From a checkpoint of a small transformer trained on Wikipedia.
Size: 16 layers, 2 heads of 64 (1 for keys and values), MLP 640 SwiGLU, vocabulary 32000, 16.1M parameters.
Architecture: rotary positions, no biases in attention or MLP, untied embeddings.
Training: a variant of Muon for these matrices, 501M tokens, 7639 steps.
MLP neurons of a small language model. Each row is named by its layer, matrix (down: output weights) and neuron, and shows model dimensions 32-159. Each number is 128 + 24 x the weight over its row's rms, rounded and kept within 0 to 255. A neuron's up and down rows have the sign that makes its largest values positive.
Before each neuron's rows, "fires before" lists the tokens most often just after its 100 highest values on Wikipedia text that the model never trained on.

fires before: "\n", " to"
L2.down231 [143 104 152 174 178  96 108 130 133 116 127 138 186 167  69 107  99 150 167 136 132 143 125 118 104  96 138 125 129 114 157 105 108 160 116 138 114 119 119 145 170 143 168 155 125 101 150 151 151 131  61 129 143 103 123 156 111 138 121  75 116 132 121 124 148 101 128 119 122 131 124 130 148 120 149 135 166 136 115 145 126 107 113 137 128 116 139 127 153 119 151  86 154 117 144 104 109 140  99 118  77 103 117 161 123 126 181  99  80 141  99 154  65 112 176 148 138 134 139 111 122 132  80 135 108 156 108 141]

fires before: "\n", "===", "The"
L6.down244 [189 132 118 124 143 152 105 134 137 132 151 153 150 103 127 107 132 126 126 130  98 151  96 141  93 160 140 166  66 171 149 136 115 117 132  99 110 141 135 142  97 114 106 149 141 113 119 132  74 126 111 148 154 137 101  77 150 114  94 102 128 111  89 145 154 126 135 162 137 144  67 123 152 113  99 138 162 119  92 159 135  96 137 103  94  85 135 122 124  76 172 100 155  90 119 133 141 137 155 115 139 162 126  74 161 112 120 157 132 127  97 119 125 142 131 113 112  77 132 139  96 115 131 136 140 113 127 111]

fires before: "\n", "|"
L13.down618 [101 102 122 144  89 132 129 137  39  96 124 134 146 169 109 138 138 117 155 141 164 156 132 154 131 159 138 153 137  98 139 102 145  98 182 121 137 142 131 152 118 174 138 122 105 138  93 116 149 162 163  95 141 110 135 145 123 117 124  91 150 123 116 116  65 116 111 112 139  94 161 150 115 135 129 124 153 131 127 129  96 110 119 116 116 124 133 131 110 137 134 128 155 164 137 122 181 137 129 122 121  95 163 105 150 146 108  95 180 139 105 112 145 162 146  90 159 121 120  96 111 117  96 174 155 122 115  96]

fires before: ",", "m", " |", "}", ".", " –"
L13.down351 [147 143 120 133 107 105 192 116 171 105 150 124  67 142 144 150 124 116 123 136 153  81 111 118 133 117 121 171 143 117 123 123 134 104 113 176 102 141 136 111 104 128 119 148 160 120 182 162 112 134 154 147 134 152 136 170 101 117 120 118 146  80 112  93 144 127  98 130 183 173 114 129 133 144 129 137 165 155 138 157 168 116 125 126 151 142 147 131 124 144 107  99 149 178 131 113 167 149 148 135 144 102 121 155  95  97 123 114 120  99 153 107 119 124 126 140 127 122  85 101  67 108 118 134 110 130 110 170]

fires before: ".", "era", "t", "ties", "ul"
L2.down156 [145 116 150  93 164 104 190 113 161  89 134 134 131 159 126 132 145 151 157 125 115 129 140  85 156 128 128 153  89 160 153 103  99 119 135 105 153 112  97 110  68 111 108 122 108 103 158  93 133  87 117 143 126 109 158 134 106 162 114  93 149 131 122  94 147 125  99 108 142 152 103 115 152 146 119 144  96 119 144 123 157 112 103  95 169 124 122 100 166  75 143 125 115 113 142 150 132 127 139  98 113 113 117 141 181 133 162 146 165 134 150 159 149 160 153 157 117 157 142 108 126 130 136  86 116 142 132 122]

fires before: "\n", "|", " ("
L12.down282 [126 136 117 147  90 129 153 132 124 128 132 151 130 141  85 101  98 132 130 121 125 126 106  95 128 103 119 153 136 163  89 122 129 149 122  79 132 155 161  99 114  95 140  94 110 100 107 107  95 107 122 137  99 142  73 115 194  98 104 121 133 137 116 139 103 158 144 182 126 118 157 122 130 158 106 138 111 119 105 115 140 103 100 115 132 123 119 162 144 153 161 110 127 130 139 131 102  70 117 121 148 137 111 143 129 135 134 134 133 156  94 155 111 108 103 141  99  86 118 120 155 152  92 161 101 104 129 124]

fires before: "\n", " The"
L13.down213 [100 113 111 103 136 153 158 114 124 115 104 128 126 130 141 113  85 134 108 122  91 119 122 114 138 131 115 115 117 142 172 147 170 152 167 158 164 133 105 128  80 110 172 112 117 131 131 112 109 143 107 152 115 149 163 149  79 128 129 117 112 145 116 158 149 112 110 168 155 116  84 115  99 135 132 144 130 137 132 109 126 109 119 136 130 118 136 102 150 158  96 107  76 140 160 178 149 105 149 130  89 169 109 124 171 136  95 165 154  90 131 117 181 122 104 123 126 166 114 150  88 112 171 118 108 138 143 160]

fires before: "\n"
L5.down90 [ 81 102 131 118 145 118 126 105 156 142 140 125 127 127  84 147 122 111 107 108 112  98 133  96 149 143 108  94 150 156 168 131 123 132  97 156 108 104 122  93 109 137 159 168 122 123  76 159 136 152 104 115 126 154 166 157 130 129 146 136 144 106 103 133 134 111 125 128 171 109 141  85 108 176 145 135 176 107 130  55 148 136 148 170 113 124 149 128 146 140 103  58 163 140 146 135 116 129 147 124 106 115 114 139  98 142 146 117 121 196 129 112 177 116 151 125 130 177  96 164 150  81  89 116 114 139 133 141]

fires before: "\n", " ", ":", " by"
L9.down209 [118 152  86 163 193  87 130 101  97 145 127  99 126 109 108 103 157 132  92 120 134  78 131 153 124 126 112  97 163 150 128 143 135  77 121  92 140 149 147  96 141  87 174 126 125 106 130 119 110 110 124 132 146 127 118  82 144  77 160 115 152 156 153 145 106 124 132 144 100  84 135  96 111 143 116 134 132 144 121 130 132 163 142 126 111 156 153 158 147 152 139 149 117 150 140 167  91 124 128 106 116 138  85 133  95 151 102 151 155 141 124 121 129 132 111 140 110  97 129 153 162 125 117  94  96 151  70 119]

fires before: ".", ",", " in"
L13.down279 [170 135 126 100 113 107 128 156 113  89 151 133 136 107  83 172  94 126  96 118 141 105 106 151 155 100 113 119 162 117 111 136 148 132 185 149 116 144 102 165 127 159 131 134 128  96 130 101 134 116 117 177 120 112 108 157 139 117 138 146 130 104 167 114  97 139 127 116  98 131 134 152 128 133 106 126 148 152 166  83 140 103 135 109  70  60 116 106 132 133 129 125 143 129 106 126 129 184 140  88 159 136 137 134 111 130 130 116  99 137 152 102 114 196 136 124 190  83 170 163 142 121 152 135 110 135 137 124]

fires before: ".", ",", " of", " and", " in"
L9.down338 [172 141 116  90 148 113 126 114 113  95 122 144 118 139 115 120 143 110 128 104 140 140 151 129 133 165 142 130 158 116 148 126 122 129  94 108 130 191 179 120  95 132 125 127 146 107  96 144 116 141  94 134 130 122 128 190 133  54 154 143 153 140 140 114 144 139 137 100 159 125 146 125 120  99 117 112 131 106 108  89 156 163 110  59 118 119 100 129 100 143 130  97 177 180  99  95 122 131 132 158 129 110 124 136 111 147 153 137 111 154 126 111 127 139 108 104 126  94 127 136 101 129 116 123 107 125 163 172]

fires before: ",", " the", " to"
L13.down87 [156 130 132 191  82 142 132 116 114 170  54  84 102 110 135 102 108 125 104 126 148 130 139  90 154 138 132 142 117 139 126 149 135 150 116 146 136 135 129 112 101 145 117  82 129 118  80 123 175 122 136 177 152 128  88 132 124 131 129 138 107  87 136 162 119  96 155 106 163 191 143  83 114 140 104 133 131 112 109 166 148 152 158 116  72 104 129 135 116 121 106 140 149 100 149 146 155 105 151 103 136  90 105 138 147 112 141 139 103 113 113  97 160 118 102 106 137 127 137 138 115 143  93 104 133 142  92  96]

fires before: "\n", "===", " ===", "===="
L9.down89 [127 136  69 134 137 101  88 144 103 118 152  99  74 160 125 147 103 121 104 112 159 111 118 158 127 120 123 173 154 174 162 160 113 123 126  87 133 148 156 104 116  97 155 130 151 112  97 102 145 160 151 118 118 104 159 192 145 179 132 138 133  90 130 117 159 142 155 127 114 118 139 144  92 110 168 105 142 158  93 155 110 112 115 123 145 102 133 104 111 118 101 138 145 126 111 144 116 142 149 163 105 110 111 114 158 106 159 116 108 106  96 153 138 152 145 127  93 164 138 144 137  92 127 126 124 125 122 133]

fires before: "==", "The", "===", "A"
L8.down335 [145 139 128 173 116 100  93 151 145 139 148 139 135 126 132 100 114  95  91 126 102 102 113 148 142 128 112  97  81 125 171 141 130  83 158  83 170 107 164 120 129 139 150 154 103 153  90 105  87 121  85 139 133 117 160 117 113 109 112 113  93 126 156 148 124 134 139 145 120 146 123 123 137  96 113 105 181 126 142 132 174 144 124 170 160 134  91  86 104 126 139 170 109 126 158 145 138 119 162 136 130 138 148 154 161 115 178 164 121  61  92 147 120 158 110 112 116  98 105 163 118 154 105 126 128 159  84 150]

fires before: "\n"
L6.down91 [131 103 134 120 162 122 126 138 100 134 144 182  91 162 129 124 142 158 150 149 133 128 107  39 143 134 137 153 142 130  76 103 123 114 100 138 103 144 108 125  81 126 114 153 116 186  77 125 117 107 127 126 141 135 145 139  94 118 143  87  92 123 109 122 142 136 137 112 134 121 144 124 128 100 138 112 148 108 109 127 124 156 144 122 147 131 109 137 178 128 143 122  57 108 183 130 154 160  68  97 133 159 122 106 162 127  86 126 142 135 109 103 122 161  92 137 140 174 141 134 116 136 108 124 158 105 102 135]

fires before: "\n"
L8.down488 [108 132 122 143 144 125 122 125 128 152 130 145 142 167 127 130  75 128  90 161 151 169 149 115 145 141 103 115 128 130 112 129 101 127  86 106 101 131 125 138 132 187 146  99 109 132 124 154 144 154  51 145 174 157 136 164 149 158 119 151 119 102 170 146 119  65 123  93 157 126 103 127 137 128 164 106 107 118 101 130 127 138 169 129 127  91 142 123 136 152 124 133 141 112 131 112 111  99 123 105 159 152 187 186 129 141 142 149 123 167 125 152 129 108 150 111 123 143 123 119 161 172 111 131 147 119 119 131]

fires before: ":", " |", " touchdown", " votes"
L4.down412 [132 131 147 109 112 155 117 153 118 119 144 134 108 145 110 145  95  82 110 133 139  98 123 126 175  85 158 187 110 133 103  87 133 148 120 131 104 172 123  90 134 153 145 139 128 113 145 123 128  88 112 148 146 143  89 133 155 150 125 156 114 123 138 142  97 146 109  88 112 138 120 102  94 136 168 124 136 134 108  91 126 100 140 103 118  91 160 136 138 134 172  80 166 143 117 135 143 131 118 182 134 136 100 182 126 113 132 135 126 125 122 123 135 155 124 125 153 155 125 105 163  93 133  97 154  92 141  92]

fires before: "\n"
L13.down217 [153 121 161 130 139 128 112 152  93 108 106 125 103 154 101 104 109 174 140 147 132 150 121 150 118 152 166 153 123 140  70 146 106 122 102  98 145 162 170  95 148 126 151 108  98 149  98 120 109 129 107  91 143 102 131 161 148 127 134 116 123  89 131 115 144 103 164 133 146 112 105 162 144 106 170 133  99 114 121 116 163  92 137  95 128 114 147 121 146 143 124 118 155 118 132 107  91 143 100  85 119 124 142  88 106 148 113 133 191 128 106  61 131 107 122 152 140 115 163  95 139 151 161 141 150 124  98 132]

fires before: "\n", "-"
L8.down212 [161 133  99 121 118 111 133 115 146 135 126 135 142 154 101 126 109 129 150 138 138 149 183 158 121 164 129 119 150 118  88 140 118 143  98  94 169 153 174 125 123 104 112 129  92 120 138 114 105 116 115 143  94 131 108 134 129 175 189 121 114 135  95 129 162 172 120  77 130 136  79 109 183 142 112 166 131 131 172 126  78 154 141 184 142 152 166 141 135 158 157 157 148 160 131 135 126 146 109 164 149 124 132 158 128 107 110 134 115 114 133 108 149 117 115 137 122 108 115 106 137 137 133 123 130 152 124 160]

fires before: " that", " the", " in", " to"
L12.down445 [155 133 158 120  90 135 144 172 126 125  90  97 173 121 111 159 163 142 104 131  92  93  71 135 153 134 150 127 135 116 132 138 130 130 114 136 132 131  99 111 135 117  85 103 125 163 153 155 119 101 146 150 152 139 102  93  88  91 120 153 120 119 154  99 127 158  91 142 140  96 140  84 141 129 139 134 120 124 132  96 169  98 152  97 141  77 133 131 115 105 104 133 146 153 106 175 161 165 148 104 121 139  97 150 154 120 164 129 138 138 118 125 107 148 125 130 158  44 147 115 160  79 116 118  91 150 126 148]

fires before: "==", "===", "|", "-", "===="
L8.down585 [165 176 106 175 125 120 128  71 135 129 156 127 132 182 116  90 136 133  86 142 135 127 180 143  97 115 110 119 136 137  67 152  98 127  94  94  84 136 123 120 110 111 134 123 174 138 163 129 111 138 113 117 115 144 140 137 134 122 158 157 115 151 175 161 122 141  91 114 127 107 120  89 120 126  94 149 119 108 129 131 131 146 137 121 158 112 138  98 117 125 157 144 183  93  75 147 103 138 155 186  96  88 120 109 130 151 120 103 121 134 153  89 114 138 118 175 105 128 145 170 151 128 140 115 125 117 112 137]

fires before: " |", "|"
L13.down380 [174 138 141  96 114 117 135 145 123 166 129 169 134  97 128 131 174 115 142 137 106  98 102 103 100 120 149 124 121 130 163 141 131 122 121  89  87 105 154 129 144 179 124 123 133  90 135 157 110  91  89 135 145 113 144 136 145 117 117 138 102 129 152 106  87 144 118 129 147 110 115 160 128  85 126 133 156 140 117 134  76 152 106  89 170 146 127 122 164 116 191 148 106 127 124 137 130 138  98 180 105 117 144 122 151 104 151 113 119 142 125 157 179 146 133 124 145 191 118 137 152 133 164 115  90 123 165 134]

fires before: " |", " years", ".7%", "–", "'"
L13.down67 [105 150 124 164 111 156 134 151 139  72 126 125 114 158 138 180 161 142 179 125 113 128 136 116 127 117 134 125 175 141 109  92  83 158 102 119 111 123 115 154 109 159 114 147 133 133 169 127 123 165 131 115 153 128 129 141  97  88 117 156 134  93 119 113 166 109 121 140 137 146 125 147 111 124 135 137 159 103 100 155 152 166 125 161 126 153 108 118 102 138 112 124 106 102 131  76 136 153 122 140 150 106 133 113 121  94  88 119 106 142  97 126 136 122 120 161 148  43 134 162  99  65 144 164 127 130 152 129]

fires before: "|", "===", "====", "==", "-"
L6.down205 [105 159 141  75 168 117 136 138 152 127 112 138 107 140 125 119 113 130 124 125 108 120  84 149 122  82 109 154 168 170 101  99 116 105 131  98 130 118 145 120 159 148 174 148 189 142 166 135 144 118 152 134 104 112 109 123 135 133 125  99 125 146 144 162 138 103 128 119  74 100 182 137 118 140 120 131  86 141 147 123 130 110  57 101 151 157 139 165 150 101 165 153 168 122 144 104 102 162 137 106 127  97 138 157 136 116 118 131 110 112 101 117 133 116 114 127 110 124 158 136  85 125 140 117 169 131 145 163]

fires before: ",", " |"
L12.down413 [115 135 140 115 132 117 131 108 145 125 128 118 147  94 141 132 192 139 120 114 142 124 149 112 157 102 143 150 153 139 177 165  74 133 157  92 134 142 113 133 128 155 183 156 140 122 175 140 171 114 135 193 138 135 116 123  90  99 141 124 132 152 109 101  84 134 120 127 169 133 138 137 154 119  93 133 142 144  87 146 212 144 151 191 107  84 120 123 118 109 139 165 140 112 145 155 101 149 122 117 126 145 122 104 109 153 135  80 105 138 144 100 123 124 148 158 135 110 137 114 117 117  92 129 131 160 122 146]

fires before: " |", " League", ";", " Liga"
L6.down77 [ 73 133 145  88 161  94 117 120 108  85 140 111 144 103 137 125 123 129  80 165 114 114  99 119 116 109 111 134 173 145 125 154 121 147 132 138 122 119 130 136 111 129 123 146 131 122 157 116 155  86 105 153  93  91 179 128  94 133  94 110 147 123 108 133 146 133  67 131 111 115 126 148 101 107 135 120 121 152 159 127 115 113 118 139 141 113 127 149 170 109 105  99 130 132 121 135 173 124  74 137 177 137 112 136 109 108 101 152 132 133 119 124 139 135  86 114 149 113 127 118 127 145  96 151 175 114 118  96]

fires before: " |", ":"
L13.down627 [153  97 149 114 127 167 145 145  78 104 114 126 148 125 106 150 126  89 149 144 120 103 150 143 156 120 134 144 143 102 138 142 136 127  59  97  94  96  98 139 162 135 116 151 140 156 133 139 125  92 112 130 194 144 165 120 147 140 103 118 109 135 121 105 112 161 126 131 160 114 115 178 120 117 127 144 147 125 121 132  72 133 129 145 157 136 159  98 106 143 120 145 200 143 126 124 149 137 121 135 113 149 139 112 159 136 113 150 111  87 125 149 132 127 150 127 134  85 144 113 111 144 145 125 106 123 147 113]

fires before: " in", " to", " on", " at", " by"
L13.down533 [192 110 139 119 134 108 112 173 143 113 105 154 166 144 133 115  98  97 114 134 107 139 113 142 131 122 158 122 136 125  65 109 132 124 134  91 119 130 124 130 137 131 124 123 147  80 177 119 147 103 125 138  98 133 119 183 127 108 108 132 101 154 118  90 176  96 140 146 137 155 150 124 115 152  94 136 130 126 118 115 124 135 144 161 145 116 137 130 132 173 131 153 144 125 117 152 136 151 138 132 135 152 134 126 113  90 127  88 153 142 150 151 136 114  76 139 105 122 133  89 140 110 133 104  96 142 140  91]

fires before: " |", " July", " October", " January"
L12.down553 [142 104 136 144 141 135 139 159 140 107 113  82 125 102 115 153  87  97 155 165 128 152 117  88 115  99 100 127 138 115 106  88 112 143 162 163 130  97  83 149 114 113 152 129 134 114 141 126 135 164 154 131  89 131 106 141 127 147 126 168 163 140 137 108 141 147 186 127 115 131 144 122 102 121 105 102 101 103 144 205 136 159 105 136 124 178 109 167 134 102 124 112  80 141 127 117 112  96 121  97  92 155 118 177 132 135 117 112 107 162 118 137 144 144 174 138 104 133 101 121 109 138 160 132 154  81 151  96]

fires before: ",", " the", " |"
L12.down193 [126 173 148 192 105 100 132 144 114 158 143 126 133 113 146 134 164 114 125 128 132  84 169 102 110 175 123  99 154 107  86 138 130 114 146 133 122  95 147  83 126 143 100 126 113 130 143 152  75  89 104 165 135  77 151 117 131 136 124 153 156  81 130 154 127  97  79 138 177 167 114 106 105  95 138 116 135 174 136 145 114 107 130 147 141  70 120  98 120 133 140 124 115  91 141 117 124 116 141 123 144 123 137 131  89 124 135 136 132 155 140  96 126 170  89  90 163 133 139 134 126  90 105 109 137 140 132 154]

fires before: " of", ":", " in", "."
L9.down372 [126 147 126 145  97 101 122 121 159 126 120 117 123 125  99  79 157 124 159 139 115 121 123 106 122 153 131 129 131 138 121 112 146 122 164 167 152 113 137 142 129 144  81 155 100 165 145  95 129 114 120 130 104 127 143 102 113 132 153 148 122 137 102 139 117  85 151 196 143 159 137  97 111 115 132 176 127 126 128 169 168 147 113 154 134 118 115 141 121 107 150 144  96 126 107 142 138 145 148 134 171  78 161 105 130 123 170 183 164 137 125 148 140 105 107 134 130  96 144 125 105 120  99 105  98 156 114 165]

fires before: " |", ":", ",", " –"
L12.down180 [149 102 145 140 110  79 134  98  88 122 104 143 120 106  98 102 127  80 134 165 122 133 124 109 102 123 152 140 154 133 168 117 169 144 171 165 143 100 122 157 100 110 119 124 158 131 127 122 118 110  90  84 121 164 132 151 180  97 108 118  78 179 137 152 173  84 114 138 150 101 152 163 130  96 140 139 128 151 149 140 152 109 149 153 117 137 111 130 123 170 136  80 102 177 139 130 128 111 139 113 104 155 153 108 107 139 105  92 169 120  99 172 157 137 102 103 119 120 102 126 112 152 126 139 123 132 120 129]

fires before: " |", ",", ";"
L9.down124 [116 130 164 159 116 123 127 120 122 145 112  99  72 103 147 133 123 122 120 144 115 123 125  77 112 140 102 155 155 124 156 122 135 159 167 154 117  99  93 156 151 161 136 132 150 184  52 184 136 127 108  96 178 120  94 124 178 108 114 153 138 131 132 142 136 119 116 142 113 187 143 139 102 120 185 104 118 104 122 157 152 145 150 135  94 166 145 113  74 159 146 117 129 129 151 105 139 164 155 117 113 134 165 149 123 113 124 150 139 122  89 158 171 108 151 120  99 147  87 138 102 131 152 152 115 109 130 137]

fires before: " |", "-", "aged"
L12.down225 [ 94 146 109 134 111  95 143 128 125 132 102  99 100 142 125 147 108 145 109 129 154 105 130 130 155  93 111 145 163 175 127 114 113 120  99 129 151 143 111 100 121 167 148 153 156  98 152 103  74 126 134 105 112 110 117 149 146 122 136  69 114  80 127 127 127 126 126 107 116 137  94 176 152 123 128 137 105 161 146 131 150 119 153 119 148 152 129 182 137 113 150  99 118  82 151 126 145 128 104 161 144 138 144 111 138 129 137 120 114  83 114 108 104 118 154 123 157 127 168  65 150 116 149 147 136 161 118  37]

fires before: " |", "|", " 0"
L8.down23 [107 147 100 151 145 189 119 150 125 147 121 160  58 132 120 125 146 165 114 120 130 142  91 136 129 146 127 112 114 123 108 105 118 136 156 156 131 108 104 134 132  94 155 104 107 141 155 133 126 152 139 131 105 170 142 150 152 113 162  96 134 188 127 146 119 101 105 137 131 103 153 128 142 118 126 146 142 127 102 172 105 131 156 134 162 165 134 128 142 107 145 123 134 155 152 121 153 176  90 148 165 125 127 128 153 118  91 140 175 171 136 124 131  96 133 111 148 152 167 121 136 103  79 160 109 172 151 116]

fires before: "\n", "-", " The"
L8.down20 [161 174 139 122 120  86  93 126 130 144 153 121  91  80 137 148 112 155 129 137 126 119 119 185 112 116 143 114 102 102 113 153 144 125 126 157 148 133 162 128 121 144 109  88  62 142 144 132  91 107 178 129 139 104 104 119 111 101 140 108 108 110 122 146 142 149 131 108  98 131 100 130 167 111  98 123 118 185 151 136 137 148 124 152 145  93 111  99 171 118 132 106 124 113 151 135 140 135  97 146 158  93 115 126 136 153  99 114 128  99 118 116 152 168  83  80  93  66 129 113 144 157 133 151 109 149  82 104]

fires before: " of", " to", " in", ",", " for"
L9.down190 [ 95 162  78 172 120 155 166 123 157 149 133 152 128 115 133 158 142 174 150 123 129 156 115 196 102  84 174 116 143 159  95 139 141 115 159 121 142 130 118 190 117  98 159 144 127 124 132  83 144 117 130 125 130 123 131 156 149 161 130 113 117 100  94 116  92 183 117 133 160 152 108 113 146 135 124 141  89 154 111 148 128 101 146 168 136 128 123 124 161  49 136 123 104 143 105 115  95 159 144 142 170 157 123 117 132 137 130 179 130 117 136 128 139 122 110 114 148 118 110 148 124 181  96 123 132 111 127 144]

fires before: ",", ".", " and", " to"
L5.down244 [122 141 139 181 104 112 180 141 142 151 143 122  94 117 154 162 133 130 149 144  74 162  97 112 130 127  66 177 151 110 131 154  92 128 106 138 119 114 139 165 120 140 138 145 176 119 119 148 127 128 113 121 120 138  94 130 115 121 120 156 152  91 137 131 123 177 103 137 121 164 161 139 152 116 144 155 113 138 137 103 112 189 134 160 147  95 138 115 149 136 174 100 140  71 170 119 108 151 113 158 130 153 131 138 150 122 140 118  97 149 138 114 123 122 140 101 109 121 116 121 159 113 152  76 108 118 125 135]

fires before: "'", " |", "–10", "–3"
L13.down390 [136  92 142 195 117 146 101 121 113 133 148 119 151 103 129 145 104 116 141 104 153 100 122 150 130 128 149 141 105 137 155 125  99 116 120 130 130 141 113 105  98 102  96 162 105 109 239 158 123 139 143 140 129  82 115 159 114  84 114  95 137 136 129 107 112 137 126 128 110 137 130 149  97 145 124  83 140 162 136 114  97 165 123 163 165 118 122 135 102  84 127 108  95 143  98 130 115 173 125 121 140 124 127  78 123 157 120 118  93 171 112 111  93 121  99 158 107  76 142 149  96 108 131 118 170 130 114 144]

fires before: "|", "\n", "|---|---|---|"
L13.down182 [ 93 132 153  93 147 135 134 106 127 118 104 104 178 152 124 128 126 125 136 133 159 122 172 126 119 111 152 122 135 108  26 138 126 154 136 155 145 160  94  87 119 122 103  98 119 113 249  92 114 131 155 151 115 136 119 115 135 121 118 161 135 170 139 136 156 139 148 131 148 118 132 117 114 139 118 155 124 126 137 147 139  94 137 113 170 122 149 137 138 138 136 113 154 115 121 129 124  90 137 122 159 119 130 132 143 122 150 177 115 134 102 164  78 119 145 119 125 122 149 107 113 175 156 112 107  93 152 130]

fires before: "|", "|---|---|---|", " a", " e", "|---|---|"
L12.down347 [141 108 111 121 143 120 145 143 139 157 167 126  84 150 121 166 129  97 117 122 112 116 146 125 121 150 158 170 126  88 154 133 127 111 111 168 114 120 145 118  99 164 142 101 117 125 150 111 188 118 145 162 137 140 143 122 151 123 104 114  77 110 103 128 136 148 124 126 118 156 116 146  70 163  59 131 108 139 146 156 135 116 146  93 183 113 168 118 121 137 190 111 135 157  82 115 109 151 112 134 134 111 128 159 147 115 145 109 161 128 109 149 120 131 122  62 124 202 120 126 127 172 133 151 111 135 116 153]

fires before: "-", "\n"
L7.down84 [ 98 138 126  97 124 116 152 111 109 125 106 122 150 152 141 135  87 132  72 111 148 139 134 157 145 161 132 117 107  89 172 124 131 145 138 115 141 141 140 131 116  90 171 119 154 121 168 157 164 111 138 120 117 145 198 124 164 125  99 113 137 106 163 137 128 133 119  93 138  92 139 122  64  91 120 105 154  97 128  83 127  95 133 108  87 103 119 111 108 126 110  94 152 141 151 159 147 117  96 146 101  72 107 140 142 130 121  78 148 132  89 143 104 118 133 154 166 173 156 121  83 106 114 114 117 129 114 107]

fires before: " |"
L13.down228 [ 96 106 108  89 130 101 100 148 111  99 150  89 166 179  70 173 144 157 142 142 131 137 107 145 140 128 129 147 121 124 113 130 138 106 156 138 145 117 137 155 138 137 138 105 145 158 117 141 174 118 135 102 164 106 129 134 141 142 166 136 200 163 136 102  94 122 112 118 185 135 136 111 141 165  97 159 179 102  71 108 148 105 104 111 145 116  73 152 116 120 120 163 110 128 145 125 125 130 100 115 111 145 120 131 136 161 117 174 116 143 139 135 106 160 114 101 110 121 121 169 121 125 102 188 114 149 145 121]

fires before: " |", ";", " One", ":"
L13.down284 [ 98 142 137  59 129 140 164 151 105 119 157  95 170 129 158 135 158 167  93 108 147 146 125 146 118 148 119 114 117 138 121 133 124 124 119 134 147  70 120 109 111 133 140 111 134 141 125 101 128 138 116  99 162 105 126 166  88 114 159 105 126 108 138 164 121 127 112 156 100 114 145 120 103  79 128 115 127 148 116 168  85 138 132 123 151 153 171 125 145 140 136 101 134 133 157  94 170  83 139 131  99  97 123 153 109 167 122 171 123 134 134 129 160 154 125 161 111 174 152 117 109 112 145 121  94 128 162 171]

fires before: "\n", ">"
L2.down405 [102 151 138 107 129 120 146 138 172 108 162 141  90 130 114 121 147 107 145 122 126 120  98 157  88 130 123 145 150 140 112 131 150 113 101 154 194 168 136 103 118 102 133  83 158 152 130 147 103 128 112 116 117 101  90  73 168 133 117 171 136 131 174 107 136 161 133 115 130 133 180 158 148 109 120 105 125 149 132 132 114 152 115 108 129 134 157 115 170 169 100 144 147 180 134  91 102 144 115 133 189 127 136 138 137 127 174 123 104  80 133 102 108 132 120  77  92 124 168 108 147 110 130 141 132 148 151 151]

fires before: ".", "ú"
L2.down56 [116 129 114 145 147 174 110 152 172 167 110 115  95 128 132 136 119 120 128 124 125 154 127  94 145 118 129 111 113 110  66  82 118 110 112 125 139 138 101 118 100 136 101 121 153 127 124 112 146  96 106 103 121 132 152 141 121 137 155 125 131 129 118 152 116 149 175 105  88 128 136 100 164 135 147 140 154 105 145 150 166 144 141 127 162  84 130 140 165 110 138 165 135 128 109 180 157  83 138 129 147 160  98 130 117 152 180 163 115 165 138 158 104 181 118 140 107 140  98 152 124 109 196  86 162 145  83 115]

fires before: "-", "=", "\n", "Population", "==", "The"
L6.down391 [146 100 179 151  90  88 136 128 100 111 153 126 150 140 155 131 111 157 116 121 126 160 111 119 129  46  86 162 164 161  99 118 164 123 155 112  98 175 151  94 139 126 122 128 121 149  53 150 149 115 142 139 128  99 121 122 107 105 102 145 166  91 153 131 106 102 162 122 105 137 122 175 135  98 129  87 139 107 109 108 101 144  88  79 144 152 106 119 144 143 120 121 121 137 125  84 126 138 154 125 131 143 172 161 145 131 150 140 149 128 107 128  95 108 120 151 145 114 112 123  91 138 109 112 104 100  78 144]